{"n_layer": 8, "vocab_size": 8192, "attn_scale": 0.125, "tie_embeddings": true, "weight_decay": 0.35, "warmup_steps": 294, "steps": 10289}
MLP neurons of a small language model. Each row is named by its layer, matrix (up: input weights) and neuron, and shows model dimensions 272-527. Each number is 500 + 50 x the weight over its row's rms, rounded and kept within 0 to 999. Numbers have three digits each.
Before each neuron's rows, "fires after" lists the tokens most often just before its 100 highest values on Wikipedia text that the model never trained on.

fires after: ".", "H", " (", "w", "\\", " K"
L4.up619:562426438524501501463535471519397472494479541455496496528482525506520490474442468534490564532427492481557496497506520507536490511504409503471457465498451408468459502466454402532559451510493437530533564424502542490511596588542563545565421491523456459397449533445513543529474547432526525502524538518521449541548599506388496618522474529603586545513437531427502477533561491441485388539453510443482404527548505560583501487478425554512478543453426534504469447388549564498432579535560479436638504580550614566528474487473507579450491443559491515552518498402498522514497505540494489415517477518523526436500512444403524451485515484508564488460577500460496570442552498499436523534488514556525374475414540498564447488542427539492366479609484522463527510453431480444542509447464565

fires after: ";", "s", " Racing", " |"
L4.up1656:553519541518518403579360523459420535377556420510519614578529532476530494446507549463521554458525469547503601545529525487527519375536427460423538545543511485462463584582440444454451461514466573461457457436527556447440378512436494526539540520501484463511477499506492396519478448528519517459584470480558538381517480426500535603587458483515539546495451618586459492473520401444499527501412493543559608545483517473522519557534530555460518508507433501485521481458487519512504377460577479573516490526495582526485457501357484496428519551509496450488499475496469482509542412414535522496451629573526392556480487458493464560454498540485527482476533517474476496465414518376440481549538462572445585540477417564509612500478512535494477501535547447507532542526510511483584564517499518

fires after: " the", "'", "C"
L4.up899:491521632451488494514498584528501572421552461522473425508413612416513518559449481490463488525491503518546476396566535517504484493449529543503591542533524486458515502553468447602495561476488487465452422534513490535565520528577419530446462445486481489453541478506541309507435492448450488488512561495540519415523462563480493525426466514551536506462535518396611511474537480500582431500362492341449555518487490506551552487421488544551415481421557418509489518425471484495585551383542555512529546475534404494496537447567431455536443479496521423436538545561562484538513473505496568588520433465493502564586528494548572555462483545500498513486523499419555488488524446501522442588536428467417465512466466555475584518435462516513488488618568468522543497466488465367470557505466552

fires after: " (", "\n", " |", " one", ",", "″"
L4.up1479:639496474611442508491462567459427524465488468551477477555539550558576481484547548540453548477539466418533478452454474546470508410470552601468460500508442508578482497499413471499522560536422484520514498508529455515481429493547557520505474565518503546513423603558548519496389460449438582473457477486565482527513504466499493494501406430588453489461435529531561529434558436503564503461340499590520560480413546531607505539518525479451531450500517505497341500393500574494526492516517556565610518593500418497409466503528474512521535460506473503455527489438549405518528511542446498514510606494422513439532471486504477478551456491528430578548592516503410475543476507503451526480500596526565509516417574444431517517510466513521583536586571583497414495479476472600587561474507567

fires after: "\n", " |", "s", " ", " Party", "=="
L4.up1880:535525540496433438602465454451512490427555475508451532402427445551569519440380476482562474579505561558422422489542578473455483432535374423442503555509473417553362447488536512468474494518596470489461405596400562492492488490516386491457502388511549562468504437414488407512473450492505546434580507510482461506597480599530444489446481536486518506552505542495479518450488544488525479525459576545418495558496359480539403471448408481500490586517543520524492560468389536535494457439393434527530510419417645500583565440544488471468477530505522444529545475551562416560598455476506460475515358512586486503526478608483469451475531447502547510453458456535515570473506411451558456556571462487477515507494507523531519468606446613470557425427559473451473482566452539463552489507526476

fires after: " |", "|", ".", " F", " Fi", "CO"
L4.up32:621480511553506522565483594528578472509506524444458540502525476494484555458492595542520493512483420458447442420583584515499509515427377547492598542473483532487450468522440446481539486509430520457522508473528548572515462440465530440504468523513542583487550464509426543460492516456533485615560493512542526502519477551488537470493495542475529511540461597530478494413611526434488568479569524375537469589475527533642381526462513422457475508426559644589483453504492538506509468507501519486578562464505532440563562536545503490498463494454548464483540496511439466460572532547592508476446567544534579501496551438502488544432433519581564579482556516485491447477572419506525500460390466508562526415476492502494504415545522500527576461523566439476445492523431497580469560542456489

fires after: " the", " "
L4.up1616:445437509478496598551426509455543581526472490487457478476497484556532483548481538489425448532528586561490605461520503476475455450418507449511510552461599466523454619500540545484567501648580423512404461462516504508443608548577537618442634462491508491473533576622532328538520522437601475524582412471513479467568528490512525514469454531532562551436545555521519478472488511556451522600495481592470429484464403558491476453581475498528457511440415423373500566526563497520497495505492451523503486505453546470435466533517462488483477607594507511466492481378587481455412487453562419577527556466484565578531487527527353541524523416549584431479511472492557591473471532540459494474472517530571516621497552562516495533497467492439576471437571419461489505471502436458461493501517435

fires after: ",", " United", "3", " "
L4.up27:521556554655420516519419511465497469429492509555547455468552501542445468509486559443535470459488488496562569490533458521506457509488493420543539505539522574529491551514497473516617470484391448461518522458449547445394491526550542505454556502481525462441432470502469523467448514476621474511592456574432486542587622459468518494515401483470480500480437487450485501462411424501555549487519565648441519501513506437516519471525542484455504470576488470457488505460540512542431473530438472439526589538477482533541543519458486545432535501520520481567526517519574518494478498493475494541498485530474460584510481509423529474462475463510569444442502528505423450432523521497464460447445433441484471560581450553476493562455454511506472446486537493551412459581413611576515464562441542

fires after: "'", " medal", " Women", " ", " |", " Men"
L4.up367:539462571524558522573429570427525463428556524547428526523362475523477548531416467477562543442537449480513466441557548532481469455484569481442431500521466482528450538576488566417554538418387468586434535569515483460477520521544554603515566506548469405434511542491477472508508542343548503512509461406497413468473526530490483513548496457623549533484492492415463432447586515479414563580409540416428463492382458469484481594513555579409532483483473417551478579458494489466494540466587472582562503492523469524614562558504401568348469470537608500556493452535482493497639427488520467486534501486504544558513524532434535466456538502454527532518566428538458524532569511457376462495493470447371564448480591477494512461510516479464442419566488480415444383451482414491502514403472541